From a checkpoint of a small transformer trained on Wikipedia: width 256.
MLP neurons of a small language model. Each row is named by its layer, matrix (down: output weights) and neuron, and shows model dimensions 48-175. Each number is 50 + 15 x the weight over its row's rms, rounded and kept within 0 to 99. A neuron's up and down rows have the sign that makes its largest values positive.
Before each neuron's rows, "fires before" lists the tokens most often just after its 100 highest values on Wikipedia text that the model never trained on.

fires before: "o", "r", "re", "er", "en", "u"
L7.down1017:51 68 54 50 60 25 44 60 66 58 37 48 53 54 52 65 53 73 71 35 71 35 66 54 35 82 62 59 61 64 37 51 22 44 73 63 37 68 23 51 57 45 51 67 65 47 39 55 49 08 75 21 41 58 38 65 53 50 47 33 48 65 30 42 75 61 52 59 33 65 48 12 27 30 62 51 72 77 38 47 34 89 61 71 31 55 60 45 74 49 51 57 39 50 52 45 67 39 56 44 56 52 34 60 45 77 53 51 59 54 73 20 41 67 49 38 30 21 64 57 66 50 41 41 44 17 26 33

fires before: "ter", "t", " ", "p"
L7.down42:43 81 38 39 56 44 70 38 50 43 33 49 44 29 40 33 25 61 55 56 77 50 63 28 51 30 48 54 48 29 41 61 38 45 51 55 70 42 60 35 54 58 48 41 21 35 36 44 66 69 55 80 49 54 61 37 58 25 28 28 69 38 48 62 44 30 42 68 52 30 39 62 43 48 62 54 55 17 59 57 47 66 38 38 43 43 62 51 44 52 45 69 20 63 38 46 69 74 47 71 53 64 49 78 49 14 64 33 23 40 61 42 46 52 60 47 98 73 31 30 21 46 34 46 77 46 25 21

fires before: ",", ".", " and", " d", " of", " in"
L5.down320:33 41 62 43 57 46 46 58 58 55 58 51 30 41 59 29 44 53 62 58 62 54 50 64 67 26 44 22 28 53 46 61 35 82 54 54 48 26 63 64 25 58 26 58 72 55 29 50 75 50 42 11 59 44 59 63 42 31 66 81 57 76 50 52 34 41 45 46 54 30 29 31 44 45 48 35 66 53 66 38 74 85 62 48 68 35 41 50 35 53 61 45 46 64 32 68 69 40 62 51 32 62 46 32 36 20 23 32 57 52 55 72 39 50 41 49 87 38 52 49 53 36 44 42 79 73 72 38

fires before: " ", " the", "c", " J"
L5.down79:60 63 23 41 53 67 75 50 67 57 67 62 40 17 38 37 70 48 55 21 39 10 38 34 59 61 13 50 23 46 55 28 88 40 47 66 36 28 17 46 36 28 43 73 60 35 54 44 43 36 63 79 52 48 85 56 50 51 54 59 49 53 63 58 31 60 54 55 27 66 34 38 53 46 29 22 53 76 54 52 66 59 28 32 61 44 38 33 88 46 84 45 46 62 63 47 46 41 27 50 27 41 51 35 64 68 71 54 57 68 49 43 25 62 48 62 50 40 80 61 61 79 57 26 59 36 52 62

fires before: "1", "0", "2", "5"
L3.down363:30 32 29 50 44 45 62 56 70 57 47 55 39 42 37 44 56 42 42 50 59 63 40 39 77 63 46 57 99 36 49 46 65 36 47 24 67 44 58 63 53 36 57 42 35 47 33 35 62 52 56 52 52 45 57 42 37 34 56 67 28 26 50 43 61 52 64 41 61 55 39 50 38 65 77 74 70 47 60 40 62 50 84 26 29 68 00 54 38 57 64 82 24 57 37 62 56 42 47 44 20 47 43 41 41 75 70 53 41 36 60 67 41 54 46 77 34 46 29 30 48 60 46 68 61 66 43 50

fires before: "s", "al", " to", " with", " of"
L4.down946:70 58 55 62 61 72 34 63 32 35 50 64 46 66 66 32 44 41 62 46 41 16 34 60 50 75 70 95 84 43 41 59 39 43 38 42 39 65 32 54 43 14 47 59 50 53 52 41 44 58 56 33 29 30 48 63 65 79 44 61 20 33 48 50 47 46 50 48 59 32 55 20 51 43 39 44 53 85 45 47 60 63 54 61 67 39 51 25 48 30 38 62 68 65 71 49 53 52 61 46 65 44 60 73 66 48 40 29 58 49 67 38 48 31 67 33 76 34 40 76 65 62 50 38 56 33 64 55

fires before: "so", "l", "ong", "b", "m"
L3.down414:59 48 37 59 52 41 59 69 53 55 67 67 48 63 22 31 24 53 29 39 42 32 42 29 46 65 38 42 21 29 44 62 24 31 57 43 32 40 38 53 28 76 67 21 70 71 38 56 47 46 60 46 61 42 64 52 51 46 56 29 52 51 20 81 62 42 57 56 28 63 58 20 41 48 47 41 55 30 87 28 58 42 29 49 78 36 64 28 40 53 70 62 41 34 59 36 73 57 52 53 53 29 63 65 55 29 24 55 62 47 61 19 44 63 75 47 71 56 49 46 40 38 42 39 80 22 72 55

fires before: ".", ",", " |", ")\n", "\n", " C"
L8.down224:51 54 67 66 78 58 62 41 85 50 60 55 29 41 54 70 75 63 49 57 56 47 66 46 30 57 48 33 61 37 15 50 81 47 26 67 57 21 44 46 47 61 52 73 55 69 63 50 65 56 60 34 51 46 40 59 70 65 55 62 71 54 48 76 50 64 20 51 41 46 28 59 31 40 45 46 40 50 59 48 45 70 59 35 63 44 48 63 39 43 58 41 27 46 00 73 48 64 54 49 41 53 34 45 75 35 52 52 63 68 62 58 64 60 21 56 44 38 62 61 46 24 69 13 49 64 66 44

fires before: "1", "2", " |", "0"
L3.down427:54 39 67 69 33 75 40 50 52 43 32 46 35 52 60 72 76 34 69 72 30 64 37 26 51 45 39 53 61 45 65 49 36 29 25 32 65 19 60 36 50 55 65 39 43 55 54 40 62 53 46 43 24 75 55 68 32 52 36 46 63 23 57 50 23 56 52 55 34 70 47 83 78 60 35 81 57 45 69 57 37 56 56 38 52 58 71 60 48 72 35 42 50 58 60 40 40 80 57 59 28 31 57 65 44 46 69 50 39 49 21 49 56 48 50 83 44 49 47 58 41 54 52 58 66 34 60 46

fires before: "p", " |", " ", ";", "es", "b"
L4.down482:73 49 38 51 45 31 78 85 63 57 32 28 30 39 37 58 43 41 44 45 65 51 49 31 35 60 60 35 66 53 54 21 47 44 51 77 57 44 38 66 40 61 79 57 39 47 61 46 34 66 48 28 16 45 63 31 52 52 40 70 46 60 38 59 39 37 34 35 30 54 56 38 70 22 62 13 51 57 59 66 16 29 54 15 51 62 66 22 28 47 36 57 48 62 70 52 25 45 38 46 22 40 68 44 00 39 36 40 43 77 29 62 37 45 53 48 55 89 74 69 73 64 59 48 53 42 51 46

fires before: " ", " the", " a", "e"
L7.down267:38 63 30 42 70 36 47 51 56 55 35 64 63 45 53 68 99 75 44 59 21 51 73 54 34 50 49 50 40 42 67 38 40 72 62 31 30 67 56 51 43 28 58 47 50 23 42 59 54 42 38 73 50 47 81 55 57 50 26 66 59 47 83 41 58 67 25 41 66 55 40 54 42 34 39 29 59 61 12 66 71 45 40 57 55 50 55 37 66 53 61 55 75 55 48 58 17 48 39 49 36 44 34 53 65 61 60 63 64 39 53 62 26 54 71 54 32 65 38 58 50 74 41 49 34 54 81 30

fires before: "2", "1", "0", "in", "p"
L3.down562:55 42 56 77 48 59 38 42 58 47 57 31 57 60 25 67 99 34 34 58 65 33 50 64 65 64 49 35 99 63 45 30 52 34 68 38 35 58 58 57 38 35 71 70 45 46 33 42 40 44 49 70 49 57 73 42 46 68 31 56 66 42 55 18 53 55 66 55 43 39 63 48 63 44 53 52 47 32 71 44 59 50 69 40 55 68 36 40 49 50 40 88 64 45 71 49 59 39 39 44 43 58 61 40 38 34 32 56 52 74 29 59 38 50 59 58 38 25 39 45 74 44 50 59 60 51 32 45

fires before: "0", ".", ",", "1", "7"
L3.down969:28 47 47 67 36 48 32 37 64 53 52 55 53 47 35 56 99 77 52 53 74 46 36 59 51 37 41 51 90 56 64 22 71 47 58 55 68 64 50 35 22 57 58 66 47 73 58 51 49 65 46 60 34 41 47 54 49 49 61 39 46 21 21 61 67 53 40 45 56 48 40 50 42 46 53 58 47 56 41 51 35 70 31 54 51 53 48 35 69 63 31 22 32 53 65 30 68 53 51 49 25 34 54 36 66 30 54 32 63 58 31 48 27 68 60 29 59 69 53 70 38 68 51 53 18 61 55 41

fires before: "2", "1", "p", "0", "b"
L5.down745:65 47 35 41 31 40 54 58 31 49 37 43 34 54 48 31 99 59 48 62 33 64 43 33 42 45 23 64 68 57 62 34 27 20 49 48 64 43 68 46 40 66 31 81 69 63 53 71 41 62 20 42 27 59 78 44 32 61 55 40 60 31 52 42 52 45 48 78 43 39 48 72 30 69 83 50 51 53 80 35 36 75 56 40 54 73 29 28 70 76 52 54 55 55 29 38 79 38 67 58 39 51 56 43 50 69 56 50 49 52 75 54 50 42 31 76 37 62 36 42 43 44 85 51 76 69 49 44

fires before: "el", "l", "ut", "t", "ou", "s"
L4.down782:31 66 47 64 60 50 45 35 49 54 52 49 40 43 34 21 57 53 80 61 63 62 24 49 54 51 60 51 57 42 79 35 38 45 73 43 50 63 45 22 50 38 59 57 47 52 49 70 41 48 85 70 29 29 92 68 54 40 23 39 71 51 47 55 08 52 52 47 43 33 28 52 77 52 39 44 54 51 52 39 82 79 24 19 62 69 34 67 58 70 52 83 49 34 56 46 70 48 39 50 33 38 67 37 41 36 34 42 58 55 42 43 41 40 68 61 42 55 35 56 55 56 55 76 48 28 50 45

fires before: "e", "z", "in", "il", "ot", "ic"
L8.down525:48 59 45 23 53 78 56 59 51 54 52 54 56 49 66 39 89 71 65 54 54 59 52 42 51 67 29 45 30 30 61 68 63 68 43 90 43 78 25 51 57 54 51 46 45 59 57 34 35 44 68 23 50 87 54 22 52 39 30 67 48 53 26 69 53 74 49 57 68 63 50 37 67 60 46 50 28 48 53 80 47 52 63 76 88 49 21 65 62 54 41 15 58 32 13 51 56 74 57 51 46 26 61 55 57 63 48 45 51 55 71 32 46 54 43 54 52 61 45 80 40 42 40 68 42 82 69 37

fires before: "ic", "v", "l", "in", "-", "m"
L8.down865:62 54 42 60 69 65 39 39 46 54 28 58 65 42 93 51 99 39 53 34 72 72 45 35 37 33 58 69 46 54 40 45 75 43 56 67 42 44 54 41 77 46 58 39 47 56 48 53 59 38 69 33 70 69 33 70 64 14 51 62 38 46 30 78 70 23 50 61 69 43 44 38 80 46 39 47 19 54 72 46 52 47 50 27 50 66 55 68 63 64 37 31 49 63 55 66 48 47 45 54 39 38 44 45 57 74 68 26 49 63 58 68 47 58 54 43 66 44 42 47 60 41 71 24 71 54 42 58

fires before: "so", "l", "ong", "b"
L3.down30:27 53 48 46 49 24 35 27 43 36 65 46 48 52 41 48 23 61 55 66 34 41 27 25 47 75 36 48 16 79 47 37 41 53 40 43 62 74 74 46 45 58 77 40 32 55 48 65 29 17 71 47 55 49 77 39 34 68 52 55 49 37 53 58 28 49 65 56 27 47 27 50 39 19 43 20 46 54 63 44 57 54 30 46 64 62 62 58 57 36 62 63 49 64 44 63 59 33 19 54 60 60 35 56 75 49 49 67 40 55 52 59 52 59 63 28 51 40 54 61 16 57 68 21 73 61 60 45

fires before: "em", "i", " ", ")", " |"
L5.down221:29 49 34 39 71 33 49 48 73 15 46 43 39 30 44 40 57 38 39 53 52 56 57 43 62 53 51 43 53 43 50 57 48 52 71 78 55 47 49 47 31 29 50 70 55 60 71 34 38 52 29 17 58 38 33 38 61 49 65 67 43 67 51 44 66 56 36 76 27 48 59 55 49 54 45 29 26 56 70 21 41 65 65 15 55 29 38 21 42 48 64 43 23 82 63 60 63 50 38 63 47 27 19 60 32 42 55 45 53 36 25 59 65 43 57 50 75 70 51 55 57 52 76 44 54 62 68 71

fires before: "iv", "p", "c", "ed", "g"
L4.down994:42 48 51 53 72 45 47 39 44 18 45 50 68 53 44 47 32 68 42 31 43 58 51 72 45 17 41 39 51 69 46 42 55 54 39 27 56 84 36 63 56 72 32 43 48 63 68 66 44 60 51 31 45 60 36 70 67 35 46 27 54 00 55 65 42 56 99 42 35 71 66 42 20 54 30 77 59 54 36 40 80 59 56 55 64 86 59 50 49 22 68 43 37 30 22 82 46 41 72 35 66 47 48 51 57 67 62 62 26 53 37 57 80 79 53 48 73 37 53 64 52 54 28 46 49 54 51 37

fires before: "so", "e", "t", "p", "l", "ed"
L7.down503:41 52 74 28 83 57 28 14 44 46 43 54 39 48 22 21 18 50 44 49 44 58 55 22 40 40 58 71 53 70 63 58 60 52 23 14 43 41 39 36 54 62 67 44 27 63 41 80 43 58 84 50 50 34 58 51 69 49 42 17 61 53 58 53 54 48 44 86 44 38 52 54 40 57 48 66 82 45 53 32 47 59 31 54 65 32 51 57 53 41 47 56 50 53 32 54 63 70 71 35 41 37 53 53 47 36 54 53 41 56 28 57 59 71 82 56 82 65 52 41 28 72 52 43 78 35 42 21

fires before: "er", "en", "a", "t", "in", "as"
L4.down659:63 73 57 66 36 34 46 36 52 32 34 50 47 50 54 59 80 27 83 32 47 44 33 39 48 56 45 45 62 59 71 51 47 60 71 60 66 55 30 77 46 65 46 72 80 55 56 53 31 38 51 22 65 47 31 59 86 42 48 46 31 49 59 55 40 43 36 51 67 66 63 28 53 56 73 19 28 49 49 45 66 49 52 55 30 50 45 75 54 22 38 24 39 37 65 56 42 61 46 30 44 37 50 90 66 40 18 73 50 68 46 36 60 68 44 42 47 25 66 62 45 55 40 69 62 50 56 35